config.yaml
n_kv_head: 7
d_mlp: 1216
schedule: "wsd"
MLP neurons of a small language model. Each row is named by its layer, matrix (gate and up: input weights) and neuron, and shows model dimensions 128-223. Each number is 128 + 32 x the weight over its row's rms, rounded and kept within 0 to 255. Numbers have three digits each. A neuron's up and down rows have the sign that makes its largest values positive.
Before each neuron's rows, "fires in" lists the words (lower case) most often at its 100 highest values on Wikipedia text that the model never trained on. A number after a token or word is its count.

fires in: "his" 30, "s" 14, "the" 6, "her" 4, "their" 4
L7.gate883:158092117115145127117127163162083180118179099097135146155097180146133098130125051109150070119126088196101167132160174128087115139079130116114087127061173146152167092100103089124115139109157090146149124141099160127177088097137146130133148177102156111083126143133127130165185128127154099122
L7.up883:163125110110170084161072187139131140102082095140123125140093170114105188155140123100180105101164140121175043157157179110104134163102157109161080092125131135146141116144129102126066121149108112151124131124187116133138143118079107125115079139167129201125124157143191104097153080116115126127

fires in: "and" 28, "was" 16, "were" 6, "is" 6, "species" 5, "be" 4
L7.gate237:159075140103165160076157062100126119179124138077121116136143154095103117102119112149147088093092129118118118143159113114154157171143131091133116143152144133156141152134128112162131147136114125083174109118147122089132074119167102121099123080124188119111084098151077147083174144164106141160
L7.up237:111143087186145098161125149164130131137173078190125105138132170092102094123162119145145164115109108052138140096115196074149153124138122166158129094113126157220094103165159099126127094146099180161182161109071094100149161142180145128151132120116103096117151159140136118157180130096163126139

fires in: "under" 28, "of" 11, "gallery" 5, "for" 4, "length" 4
L4.gate130:099175178126056176162146121115143135130113090147141151111123111126168128133100136108104141073109128139102127104126171119142137150139114058068121143136143116148110162128157136031146109115098086156139080135093086094205143174035138131116107110159119130130092131177183095152105060134135152100
L4.up130:119188135136071159210153114136147159192178112140088119190136111107144162118115167161112097125103095163097086162116154104192151094158120049148154106076136154121127132021079125072125051098141138191154130154088127160105106178101197149121100102174160114124162121198105107119146130100205128108

fires in: "it" 82, "i" 5, "them" 4
L4.gate955:130187147139087151100176155129113100119111153045134048117113084151123135099127173131104147149141162173137093072089115142113158092109139091173113142159122122179067090129145117132155163129117121109108057103159200175148063089094117134118087173070111138142117104189112183136096083109099109105
L4.up955:097158159146166102101189105136133106128157108086108129149125149116093189153076123113131116133118096103113161196158095098146148170129112150114060113074071091066138110130080117124129129139138116131098106119140149181129164091121132027105097113105211102070110131165194114101113101116120073130

fires in: "to" 98
L3.gate573:090166130138121152131148130188136181128109097121120172127149109143145099109101140116128087130149110184187132180106166056119138155073112025122185123116099059195168150152159142124101125153135165105106166148079115138122173154217132098148052197122117159167118142066117142154106097165181157123
L3.up573:154133143135145132136100141089152129160138121159169110138231100126141178134038139111027184106177178107166155160191109103089168105148128114162106098101179131140099125002131130119139151129135075138115129132102126163110126122122127095117105115062102106125186116135138134163118057125082139189

fires in: "0" 24, "1" 15, "4" 9, "2" 9, "5" 6, "challenge" 6
L5.gate933:125093089146143123131156098179111137143095128102124104167180108135127104134117150090101095155103146139110098128129140136180128093093194128152216106154124143094097164176189150177108109184181153105062123141149126159142141078010075170095128127060097113181123142125154090190139155103139106109
L5.up933:119139141101101154068158116181096160159136136128123145131102105145157073134116115142075122109159076135112088151126115160062083158114070140094072139110138115098080148140146127086096118175115158120098116170158176148112136102111096191118142120066103110144128192137152082105135107135094129195

fires in: "division" 24, "court" 10, "department" 8, "group" 6, "section" 5, "order" 5
L5.gate711:081172072111175092075141129094090153118116132111080094096116116123073070133160116150135112158104144134102164163059136130134128059145108089136147081081141154128169081166173095115135120113116097141131102107133134141054099158105112171157114148147117095112076164141147134155138152111145185206
L5.up711:108098108176157120100141158134141152121148074132141171103135142121100134096086146100167120179115150112076110117149116130139179072123115119140060107097149117134137136142103162100097079090147119194112114149123158136109189129096124181137121168091123123137101135138159177132091143185137082107

fires in: "the" 31, "these" 12, "s" 7, "those" 4
L5.gate827:209070124191120049162173131123101199123126105106092170095169110145149134140092102132090095126151115139112105131129198130136094181158140131177117146153088148153161173174150098188101101152097082123083142102053135166143150174126128096140155136145094138182182132138115127162115122087132121182
L5.up827:108129136136147135218104120113131155117153098119150138177144130109114121124111130123166136123127110158043138141160154157113077125126120094146130147142187094158152144134175153136028152128130137065066095127122121107188066129091142099115093191135114167140084124149123103116116126100115138115

fires in: "4" 17, "1" 12, "3" 10, "2" 10, "one" 9, "6" 7
L5.gate153:168098117168100145059101147178170088169156105157169127105117130185143187165101162138079061112089151102115089094119155198175193122164111122092153134136013129156155142122181117157076100109127096158097161127170130110077082123171121187143127097079127092104092130128072095150204161099121097165
L5.up153:128172075129061169141101121065141185115158100141186061109108127136162124099111072160167105106206096116109219150201140127106151150154157130062170103129121145135155142128152114165090089126140065124116146127111126136125138127110132148165097153086150139114156099144134092158143170139115055139

fires in: "the" 52, "his" 9
L3.gate204:122157189080129113088116101114066078124118151163137140125154114096079098142129130103085112098131159142116132145152126175155125123140129141144083136088085060084100175138099112143078132144093135125061108174076141118185169181099161108133153139160162122105149133093083128113106069115112144104
L3.up204:041134139169092136055188122139141147132152165123162124111200077112164129067071133204093155146167148141136148160145059132083119138122107136117085091109124148223135122137110120093116131106102084104089116127133082124150157122145127134105131094196097098112163113171158094143131162089167170123

fires in: "silver" 14, "bronze" 13, "grand" 13, "blue" 8, "digital" 4
L4.gate889:116106145124112086159145102031151107115103124139115162134083137108043115149145133137174184096179183137091116115149108154152108150146123152141101128051166150072127139083118140135128108126160139100176112141141148158120104064141095147108190082115154155116130088143091167085076135131137173121
L4.up889:099049116109148129130179185092121124115124118128005139120163088119163153132157160130142152129123118105133044222081178129138128177147121099116158154179085151135111113167140129128162139114127132128153122128187130144064153092134112080118154169169159136120131158083092077128167070095070182208

fires in: "united" 14, "court" 11, "president" 11, "department" 6, "section" 4, "minister" 4
L7.gate661:094135095113107134167071078122159147150183128099157103169129105104080126146138100047140159127117195085131104139194163157159164101124086102182108228130127175129138126109172110147136102112163104086127107162112067134136122095103096188086117069199099161125119159117151162183150125123155193154
L7.up661:123136212156103065127127170166117118136132101144117171174188139100090118130109133156166099098120178115158143155073128164135118157080115110143162159132132123103109113171098093163083132144122063112103120123144098128159163150066113125134123161191073122128124105131146142146158121123118053142

fires in: "canadian" 15, "australia" 11, "canada" 10, "japan" 10, "south" 7
L4.gate721:127099094155151126115066166070069141105117096143121146213163153108223108119132139105090148140114177042186125143092154082123130162121154136138182099102083096152101139151074093093171157111103100112081152163145105141103137119099110109137132131148115149191164119124109110159126139151151125147
L4.up721:130132148128155092159137098119096064098106150158142156240121125135104126095124192082172110151130081091085109083206113110138192084163116131155109091095073164138147145166134092165098156117158131097149044108146098089084113122131145121181157122111133082141109070086107130153090104128183134167

fires in: "club" 36, "squadron" 4, "court" 4, "team" 4, "university" 4
L4.gate329:138152079115161106096122127132191142187117102147204154130138078153110096098178079205134172141120138117116115156098149101066141114160107154072124029090112154140126088150143131148111152149148138124144130156124114144123140112065142141119074133157125107131087082201155147137155151143179135133
L4.up329:133208104127146105106115114137172167144171122109122065140176140181150100081171145101130137150090109142179103111107110112135173105163113118127165161086104133127094130082151089199120131105197013097101103152134117116111110153103120179145146109112114116131115112170140109090162140178133140173

fires in: "is" 40, "was" 23, "also" 9, "not" 5, "became" 4
L7.gate1205:106098101139167122137108115127085202117097167097126130128093119142163154145137115078136190152130141113086101133145106136140121149166114168112108109114132149152165124143072148087120114122094076170099120067127136149128173130178124114104153147131166125181190119143104151084127175093161075145
L7.up1205:169120122146106184083131155107128211120079111071172104124142115188116136139157096181127129134137112146121095146125146120028150164159123102106173109104147180091151054133076120173061105133135055068137105077149108180098183102137138099181066075127118147151104118208134097153149142114146078133

fires in: "during" 44, "of" 33, "applied" 4
L5.gate642:101181136098085148146092087140127120139124140123168136089156154034121125171168081130119109200164115125113136221089111146171127121094143117096168125108089129124155169163158097167116134137109132139128125112086174158148093141164143184151184127123158150130120112167096085102140110198076163130
L5.up642:134146106110119123124161172130081137143111174067143145139128152113119064167125097067138120140102145153165190115110123098217124154029157143125128156151160147157110133092171124134114070112148178162131076092139168149053141145144150145166131093086146119138110138105104101154149118139123066091

fires in: "was" 48, "were" 23, "university" 12, "been" 4
L7.gate299:098139092144129125128152152137152169133101111100114123195091113193070066133139105141111102192139118055078089130188185111092093140124129159135095119077160109171104155162110127085158125104102083148124105142153121089115166217104110107158090197073165118185177125131164097052146123113120138094
L7.up299:238150118142101164130160138113165124123137129155135099157125057084188180122129196106153102077080108083106072162117137139120148100116121085146085149147172117202075157170134118160129112203122106112123097135102101109083136064093179146111123146136143164133169137101186098121184138076160169111

fires in: "been" 30, "be" 24, "was" 12, "is" 12, "being" 10, "were" 6
L3.gate641:158089106144130150146120175164156118064058162027123160084088110138146136176074106164135177100124160136106075094078109178213157126118131122117138147088166140139154132174136147122115128141095144114106072051123134119195134087119108094063122140132094141080160150117085129160136086111164141135
L3.up641:092118068168093124150143098135138139149149139131102150131112118144084156185111123141133129141095129121112126129129156210117059123153106186089215122070105159085151072110098087138124108140100126106113130055114135170184121095119141146158149130135133119164129149185136107172164154101148106107

fires in: "1" 14, "2" 12, "5" 6, "6" 6, "on" 6, "4" 6
L7.gate666:082202110102051140122089134197166103130161123217104126143068113118161139128153162097163100084119163069103131112149133168126116136121092181144149075143104109075126157167119139195170119117137163125136116131151111155124106103136100123107105139207150172205140209093093137134132182152131123162
L7.up666:110126110125075091146163097133167121139104091102145142108113122147109147134077146075132139111146090222159061181159091182180139130121138126075142136083053093071159181095095103130168111069125119098089147144149143148134105142154135094147144116172143119132155068055155116127076082094096133111

fires in: "medal" 33, "gold" 24, "bronze" 15, "silver" 11
L7.gate720:169132116120085099114083049124105127149110115173130114164082132129125142144140145116111153125196162130118066168130164164128126131101079145131137159130068082120152136113135118119127156093159213087184168141118069182112157162084145169126148108102100106088107105105097104158119103143080118170
L7.up720:049054112124156109136036123128145111114176120137127138116133095143138108155130153092132106106133111149148173121129134108161176101133170112086103134148148171184137149173108173136113178156147131136173172114142125204130111088101063149133093125155131111080112171153119174143140108140073175084

fires in: "in" 63, "of" 15, "into" 8, "part" 6, "under" 4
L5.gate122:121137141094178145111133115151157111099135216135135101080150122137136092112083138110135208167121098134139109106183120122102121059154128139101133086144145140052134040169119103073147160084115184151108136110154084173145113128126108105128142096119153128166094111134138145163138102106075164069
L5.up122:082142160125103153132167144141120118088149086114149140125153101070107144122124128096131123121133169142077070029160127098158124121164146130148182074054106184146139069148155121083081130167061091157099145115112111106112096166120152059152105138098142129109088142133133102121054184156074112143

fires in: "2020" 19, "2021" 18, "2024" 15, "2025" 15, "2022" 14, "2023" 13
L3.gate949:070133139183104116158143177112184121120101127138157130183161121120089108140127200100141128103166157080098125102102165115065104079152152137163107119139146098172117166099147105123095123143125122100133136107065071094117122129138120086155109132113150071135161130123169103147197151159150154183
L3.up949:190119128173157135115151106098112139156155088160095171133112100075153165170175126114141150129108075139171117150115130138075175132180135114074193161151145191118127155125097164099133138130177103123163157137151187082137086185124130110163174165165130161101149122114182091078174092145207114114

fires in: "known" 27, "such" 23, "described" 8, "served" 8, "to" 4
L4.gate557:089100135091114076147158114132138107165099129164092179137152132186092109121180092161150143128189142141090140161153162127119116148130145097189179156195074168104122135131084082100142098096186128130090165118150221134158088105130178107183125111143079070097120192112129148151145114075089080105
L4.up557:126151175111120154192128132125117123140129144088092184096143170170085079076135073150143101104108137142137110180176163120129148166150140134200149135111143116166154113116178139065194119116081091162096117092108107161154121114116213126121126119109067106127091133175115127173116078111088109176

fires in: "0" 42, "02" 9, "06" 7, "04" 5, "08" 5
L7.gate509:110148056146103140141139123101134046204161119097140113169141136133162133107098146159188132114104123135118112106135078122153176134132128136111092146125119158100169107053115135166128126162136124120132119096134128056112144150166074134127146152159129100122160157172110134117051150110158178113
L7.up509:229158160096139075114134193152175093122147120090169126120106213120150112132151124152177173160168148102124131125146165124150142108085131146110109118160123182170119136085102115185102076165134134108127130107132069144132090114127107096131150117196159134108113106199082187120136124176108137133

fires in: "a" 76, "an" 23
L3.gate357:107145160115091171110166186065084109126097147156160127126121115148130159160097106051110101116083165133159070212131034111115071177125122097132090128146134116108169125102111105145135101169086166121075079131147081154072105131154119075143138123164158171127148119138120150112142159152183143087
L3.up357:125120122126142104150137122155119070128131097111117186111117132122097106098145182144140104164135124122116132122159120125113129111172164189088076148140146132127141125106172118151117155053135132133154090074118117132115158125143117168141162090102067092047135150156161169160222123174113059112

fires in: "the" 92
L3.gate1049:094187130197104107118099090103155160128147172149144130054112061140074105105102130109157169087136168121143123148109122091110108129239080138139123125124100149054122119153155158161123141107145084135079138152132103116089230144135066129147157173206104131117149127142158105070161173136122147145
L3.up1049:028113160115112165081113152119216154144135163164147084169111147135086160146103171149102136199156074147157148154083126154137118113151189183139138152159144102166132140158115096128126081215139143095101127121115136135114103161187141104129132161175102115078144127144115151132132172140124106082

fires in: "and" 60, "american" 19, "or" 5
L4.gate247:166121155092193140140146132055133140125098159127128071112156147123094132108177120150153134154194177102151174151134128100129132160129188119136085139075162106150114151123136146135127152121121161167085174159133096196139118171157104154109157085103153097118180160144107160120157206143117139114
L4.up247:159174126115184130093107055133102141169075134217143106078178050087104118158141101109118076111057125094164155093158110111122134131174098168106117159170143126145148115146122124084174171136132147129180111130143080125065136127184136154114075139151118158164109104064107147124131124103105157146

fires in: "was" 50, "is" 34, "were" 14
L3.gate1139:148127131130148113100101155167137185139043157135096157116160157116135126150122136147134116088121115116177118121113125193106142199113148120166130129080152171163092176120094064097108118120126144098172084088153151129103142099159085144092082111124116115153071136148127089096131147147126125095
L3.up1139:182089163192120164111161192099164156162166213113112159110102109134142085130142123096105123095120101131150124135178127170163101106141091121166161126135102089172055111171106122136180122150121074122136059070153120128161106110138104157178121127127149108138142106141152159159110161155135135132

fires in: "united" 39, "finland" 10, "jpn" 10, "turkey" 5, "france" 5
L3.gate495:100133104094051106130102096139127129128159110097094117215120159142144126120145096092110129107106126131103120137101167092122100099160115137152086093139122137157110126152140080149131107123097087119144157145137170165151112183069099049135104182100148104181100172143144086190132160133156147134
L3.up495:104144200063158128130143082100106121127113132152124142178094136096118092128154118140127137072127094154142144111125194136070148157187124100124045093142142079129107123152103115097164176121151098128109145068125123118150099125080080095132175155124103101130145147156161137116075158141122199153

fires in: "in" 72, "soul" 4
L7.gate52:126092206143086120072079128131212148132158138163118166160116105176098127136117144174090115136181115163152118163173146142119118089154092109183113137153133095163136128128146148123140161170096129122107105132135128074169082071091157161093080103174118135097147140050144152080128153146090151102
L7.up52:099124133107124150096140117206125122169132166174131085128110109140101172173117162119096097104157084168134075164126095156118123106102133076110114151109130144074134153103168172094152146086101119134104127151122120147106087074168172138112140128124160089079053106137221183181151149164114163095

fires in: "4" 14, "41" 9, "strong" 9, "2" 9, "42" 6, "43" 6
L3.gate15:120139125131103175118154168136131138086161108107101101190017125115111133164112072126121095102108137128106125133101178102132134146095119127113113227116137083139102113117134143169133123114196133132074107174091194171086100103136095116105162125123133063118111160108137082158112113133222140145
L3.up15:118103190089166206114157208129078151179161146150097098186077098102151176187093084112160140097137149114094137165070155147117098107116136116153098175118150054136156094092183093100124195095136147150080077132133140164117120105134126176114136074120083111133085169111088123155089105129145174120

fires in: "year" 30, "season" 22, "award" 9, "awards" 5, "championships" 5, "years" 5
L3.gate561:088100079144149102097126146155155117169094155097150163132111126095169094151117117099184192128098063143109102103145120089133128142139121194134117110101104068141121103120111147109091146153130049119100135129170187155100145128029091152084146086120139106077059141150129114130117136076137117165
L3.up561:149064107180080062116138146178153130090129079096148127171109162065213117116096085098123116203134099092126143106133125114133137100121164137137191103170082062122116087128106114116115132157083098117117101126210122130098116172146075122115140086196134098134192140120138141126193173110149142133

fires in: "on" 44, "from" 19, "of" 10, "osm" 5, "at" 4
L7.gate491:134103130058085142100167151095110144113106157145158122125147082113150107133140184097133128149134165159164145153159099113169170134161154116133149156099103147166130181114173135169097113097086107117070154154105202159091056160144096149167140113112179198169153079113188139124146103088107085177
L7.up491:172141115141089079126147142085106101086116181101223089132154139157101082135142140171149111148135178123110105132069119127152215119115153108144165121129052106146109193119126116116141106111109122136106104093134144094085158161167142114155101106105167168182100129099157108110131093125163190079

fires in: "award" 25, "medal" 14, "awards" 9, "nominated" 9, "the" 7, "order" 6
L5.gate529:113143152163143179103116150157089145150111148126087106152104164145086153079127059147161210162167107165098111163104108153097096142137140173120105078131099050054144141136097183174086152111045154106079162143146073125084201186163124155032126174094150148128082101157130136159153186072213141151
L5.up529:103063107119126094159123153123123137170140142078063166207103124099087135113080108116151164157133088141029119095150144125172091099134128115070114168090145131134065120137122121121140109122126154110113126115181104152122174149151117097112093132078108140089102094165177074189084202121170100150

fires in: "2010" 17, "2013" 12, "2019" 11, "2012" 11, "2016" 10, "2014" 9
L3.gate575:142164170160162154098097127112153140153133165181149062139097096155080105137114173152139145147127138127125078132168099132146122072105182132182118100136114090133152133098153201167064150189135118114166047092126088123171107118127173134081092140179204141142121119106165137187145127169084158137
L3.up575:167149090121113135081114169160154094094151096106055154181134099211098145098146087178152159140128130127073146127095143098076130106149120160137111131175113122175140130060152137146121159096111135129152190075117131089097109168115133154170166152070120117133123156120143112177114176139115165132

fires in: "in" 64, "of" 13, "for" 7
L7.gate958:118164143139134135088181140146141128152126145150151091137143065054133140142130204101079119112109058116147059183114145155114182132090072079070157090169126105127093090119134163106141150093111123143129097099083212138092124179102140146130096125122135112137141198108203105142083179094108082076
L7.up958:102196136082162164129100175118117133149087134163141152138088142127151128090177136038185073154057114144100147148164124116185165161146153120231102125081114142140165189170131061068075157109078167145078123130149138164141152146159190116145153135135092152046132168108172165205125095147121136142

fires in: "in" 16, "to" 16, "from" 12, "at" 12, "of" 10, "left" 4
L7.gate1165:071114138098111159123054114118135180154157135208148174122110184120167126150134144075149164085070122164123064160102122142107120156080147142125104080134119144121157103175122130107132084124152140171229136090118127191075142200135192111131184168147102128122106141148104091159135196178155096133
L7.up1165:140149061111070174166217114107168112140134111127060177097178098075135083153106106130111162148120109107119087160137121110208109123131100136175162096050109145136157163115135138141117113132143149112135154102135082131182171159116192157169138136127126112103108129140087124103091086076147134096

fires in: "as" 22, "was" 18, "became" 9, "being" 7, "appointed" 4, "the" 4
L5.gate406:206154138141133159187089103119112073168071130104100139162168162159099137121162120131125104143110068049126080121150163148181184147142123124136145182160161140099093113109096091160179095161067068150112077128161133101150182118147115078151178196143128154075128127141105112155117203138144086132
L5.up406:081153166178152153146165129154153184142140156124147119168062116154100170190120179187121147218111114089096060110119108138131144127127079123121132123155163104145114159116148069063135142183108120158116123124114144161180159130137084066101120155079120173186172138068148137132162130131106110140

fires in: "of" 39, "in" 35, "for" 18, "at" 6
L3.gate981:149139138107109118132112137114185144119166137122124158177175157123200087096108148082110081105128143124152117184138081171185107128143173109160141136100082122107156171077125064122115134127114110157112094113075099103102092093160130096141149101150200141229058101136168142096193132133106053112
L3.up981:061069155105130111112157148142179123132176150153085121165093129124147061107175127135181168126079149134162130165163105164108160148118147133132129098081097143096175125123146019148166142131115134164125133117105155170155145083113118168145077133219152116100090133159154096119192160145087148107

fires in: "more" 28, "rather" 8, "less" 6, "high" 6, "smaller" 5, "later" 5
L4.gate32:153117162178113099147129172120087108127103153140133154121136119123193090141104102124136177101137148147199144102108139083141147083140107049141160094111152095103166152090093106123156112075127088131155171175107135121076088141207181143127141150144110172143123144096146177103095125121146158116
L4.up32:092122064157118176120189141081120132126135181096156143108114113110112128091177114112113117084163119117158176235187115123167120105090150104140124143087144126199143086153123071149106117119154067135097142131098093189156078139187175040124102153099090102097165196141089120145140120133100107148

fires in: "is" 17, "was" 15, "be" 15, "not" 14, "were" 11, "mostly" 5
L5.gate637:117140089117160171125134108096086129164093102196129133164135087076214149135207140132161108164170153132106103139107066111123094082166106164188153126140131172158143154157120102153150128155102165123161029110125172154142096115090157151088140114154207123164116121168116070182039116119182111168
L5.up637:090060159218166064128109143136216150153089182098195107135095094119118107122138171128081082139109127129095113148163061152112186170110071123111138087132103126145166111107109119145123090129144172117140124125132151089147107068158059180128134090040171155080122167126106159141145132102174109171

fires in: "0" 45, "02" 9, "06" 6, "03" 4, "05" 4
L5.gate1172:112109077184109097139140171208137125100125111090160118144218155134180115140184132099164094147141108132121130148141168084175138104132140088146117142145089108138040079123130167095108198164105147156176124156145147121174111139123088161166119109115173068109213152164136134107108143109136163144
L5.up1172:158140105095133165105130162151121106108144155091033116063128151135128088091116167118132094076184102128148133100155139146108171116080179157134093158086107153177146099112131126178148108163115174110158129041142195144097092100119103125131098177126122104121179092143147150115112145155124132106

fires in: "to" 59, "described" 7, "description" 4, "may" 4
L5.gate373:135114113175115133164127103098128173101096143090114180149132153240127151175152160157133165173165131173128097165123150140129066146175074119166152134125138141161089119159162141097162110072079134207152126162113109164147135123162175124122143084173132087128108152206110122121009156168146104123
L5.up373:049143215175141133144123152147107177117113150192143141058116192161086059143129140150100098096107073121113153153200104139112181102065132030089134142139100187115124078115107104066126193097120140105103128121151086122142167157116128130141074164098147131120128111137113139128110180173088123138

fires in: "1" 18, "0" 17, "5" 12, "8" 8, "7" 5, "10" 5
L5.gate672:138142077130164141118140160129111095107106151080185102132113103148156170094102198100097101071140100070124122136136155119162092104178147177091133124149157189149127146179155088175151121134136085107097110153127129072088151073137136158117095124169107110125116146127152109068144106103175149088
L5.up672:171166061162157113165159152168099105191107103093112062115112092151124115129130157124132104125177150113117135111079120138142098095173139121171174145130126151125128128169151115160126116133125046148112131110153110098106174096132110115134104115135134083168086140106086150114128112061172157091

fires in: "one" 47, "a" 34, "an" 10, "each" 6
L3.gate4:123141151103120189125177119087139117146121109148151166158139125112119147145097142065135168143139159110133109181074152129080121188141120162112119136113165165133068216120172115136119179132105182141119067080127116101100103121162151134101154172096107131101115109120102111137170135149121163091
L3.up4:109151129129088170144090099059111143110129127125121136163087101118173176131152225168163147220198125144111111139136136140135096156124167153098128141148154081140147103082150126131138168092171119120141147090135088174112079111092176097172195122096104126141132191124112111110131120114141153128

fires in: "united" 53, "asian" 5
L4.gate1057:112116141165117122110125100099121093156175133127060181133072162182163111151108181077095120139135160124144174113118100084104131195194152119091111151124133092075115153172120113145128189086137085122078174107153112105102123128112133144091179140100174192189128190099072133137096133114160183070
L4.up1057:139134156113156200101129092184077151112078140079083101169152085031123116134179113142080108085148092112127134136098149157131108118178146142089150125148120109181151155127117136141131145135084121064089118101091106154131102052110079119193159160121108113206131094123070143145100147099151082173

fires in: "4" 12, "5" 9, "6" 9, "7" 8, "25" 8, "8" 6
L4.gate905:110173116096135104081174147070139180168111192106113091147110094189152134126158169106136112166158159069182183121118120145121154128145075101079179111119115126108122167117120105141065112120112068109145118131139121106179095097041116107142163132091147075122068184114124103119124187124178151147
L4.up905:158119177166151140102160158126124096130121128101098138092113183151121073118161145077138052166108189158064123086139140125150137071090158101107178129127131140206110186169126130177144103117143151126143115136167169116110113135154135164110180158131074122179117148109155171135148090111114146062

fires in: "such" 18, "well" 14, "known" 8, "thomson" 5, "johnson" 5, "wilson" 4
L7.gate148:116113173144099087107117076134072158135106104205135113077119110145153084100159093123127103119143148144117103173080112102188117121156116142145104085121078094122074175128157077092119139134128101129056124104158108159095152085133143080159143125159142137140146164131137125069065102149102119087
L7.up148:127165129128096155134149128152116135118076143117140166098107119200162105075174093133112096122141084196105085216140096103168114180097060139110149080124134167116113208163136132078116089164147108122079101054146101121135108099157129104152128110179160104109087138109127086130132046165152150124

fires in: "on" 63, "from" 9, "in" 6
L7.gate285:062125145077117117191095115151142133086129132213125120156156107124186118131086148121116085122181115172114131131110162200143121095169121134164134059117064115142134135140140115157139184161164126118153119120127136186129110071104156106123123149110099141105152136064163119101143118146100092123
L7.up285:150170141140093169085122130104125099123144105156122176108133139115084080115139112132154083122114161175099145133120112162169145153122106168128048118083106142124128125107176187171118172131104091130093123120200099156099184137119118133142150118113146142153084055066183144122121151113088160099

fires in: "in" 56, "by" 11, "from" 9, "for" 9, "on" 8
L4.gate624:134178167076186143153145205149146141160123086154113175163161128141105167121103162146137138127138088130149193091078161141136101196091109137118112129070116130142136171140149126070143142156138107129104145152076120172058141099090140154150152023133093124144149082143178132156096108121183118158
L4.up624:158163140086101117173153123150114135125173129126213111126121139140096077123119152097164144170123161115142153145100157133155167122173125122137134140105197116162087135117079101150098147134142099085103174114121117164069110117152051073118116141106168138135167163174119129152095176107120136089

fires in: "both" 27, "one" 11, "two" 8, "along" 6, "the" 5
L7.gate1103:079174099140184059149138076124153126120157116135141136163094087145120134142138096170135144168149116084164127103144108112132135140173111211118125109169141125108129155150128148133198135206144128093100096071113104184129166126162122152110205142145103157106136167107134059102088134149095123110
L7.up1103:144120057187107126112122118098172079162135178153146128123126037107093123159085147152110109105132149178119084132111092086161107121135106150095125141140092100178139085029135107164141178158100153117127084138150136175122132123167120095142148168131143119169091170189109122128096071088115134067

fires in: "not" 13, "t" 11, "children" 10, "s" 8, "mother" 6, "i" 6
L4.gate1137:077171169110098165141190179167137114139188158178177100120092203146156122168124137167124104130100151166126081101070122103160147164119142108108121105103151155124156165168096127123103134128079192100138153107074160096113130107122147174137095194102167088196158127095089184105070119112077140128
L4.up1137:088103164135104171038121132139124100094033130134133128101058124043100186187100136151179045089153077142113094152087096098128123120067122112187131121083147139095078168154098132091106128136125124119132071107103183112096094156079071101079140143107106114170134147097140119099151144112142166132

fires in: "united" 29, "university" 16, "universe" 5, "influence" 5, "people" 4
L5.gate229:158115095176103185096121070155124070137139155161145098082117137162123151118143100143128108174120142168169074111136092107089055068141105064074097117129160136137136139103153122083174159130115099129141149118077083114098186141108157155102126069194099191171145080064096118115129155124108134099
L5.up229:166167139088115138156123133191121155147158115117183096122209094135119109119102146136172154098170187126162141160148071168186178135153131108061146123135114084159107142146133087105111144139143064099147139094075131078148175112147160125178156141191172129161083103176110130122149109172113152208

fires in: "0" 15, "gold" 14, "bronze" 13, "raed" 8, "reception" 7
L3.gate456:178125139141039147103059115150137133125195126130092083115137177160145210124125188184122143091136078142151151126132148174121106100119148150040096084149066134149142153102124068100203086136152173159109130152105124123125113140095126095133138103182127084149162127096176143196117083125177146098
L3.up456:105141098103043138179119118113115189110138120135134105107117158138193140136176151128083080135160084100158165078090143132122082083111163226176170127163150115115098127149156172144036135123106108120122127120191089126115141097076128119162132155145154146025161154070084135154124144119054126126

fires in: "in" 34, "by" 8, "at" 6, "therefore" 5, "late" 4
L4.gate967:179096113130111063116140141133077146150103090137177096067112161144116119071170099167146069123116111048167100129161042071122133144102102128198129159110119108163176129076096106119069156142111136113134138147137160171145145134101157115157109157150134120164087146161060115102053057144177105114
L4.up967:120131174113115118088126195163146112109164110127179121133101080186115215110160087130016160182042114125147142108057095138151105159129108113125062121144162127171133168179160111128124141124192144114054116137194112162134103089139105152118098111124095098170183123157108163199101119142116074182

fires in: "2020" 12, "2023" 12, "2025" 11, "2022" 10, "2021" 7, "2024" 7
L3.gate796:158074135161110135193180202151149170148072182105160140146063128177167123125143134109095087158142128105181109167129162121153069182121138083180166089147119155117117179146026135078109125145121141170090136132129137111147138137142144085100137098063090072104126123115117104097112115148149151114
L3.up796:158142141133125126113170110139186154131093123168111070084080132154193141090146151131172156170082147132161103105122122110087129063050147180046146158164133134187134181100104143107103158096117121055146142174148136109089179136120156116092140133120125102131120144120145100137192203174144159017

fires in: "1" 39, "one" 28, "no" 13, "2" 5
L4.gate1023:135080095128172176058103099150161060092173129095144140103093166096153115152072139132119100119189125092153118154165154172097116127179141143043152129138103175149142149101135115110106126134138070131158127077136095130121073087125142107091137113131132100087149138071123175160155102110098183139
L4.up1023:126089117117088122130119108095063139100125074123136147156151214146134152094140157056143109116150140145139183156136149122200082159121092156147188128112158146195122112182248115124100128125118066119118118161121186144064132096121122150124109094116163130133134117118129158153148112062157103129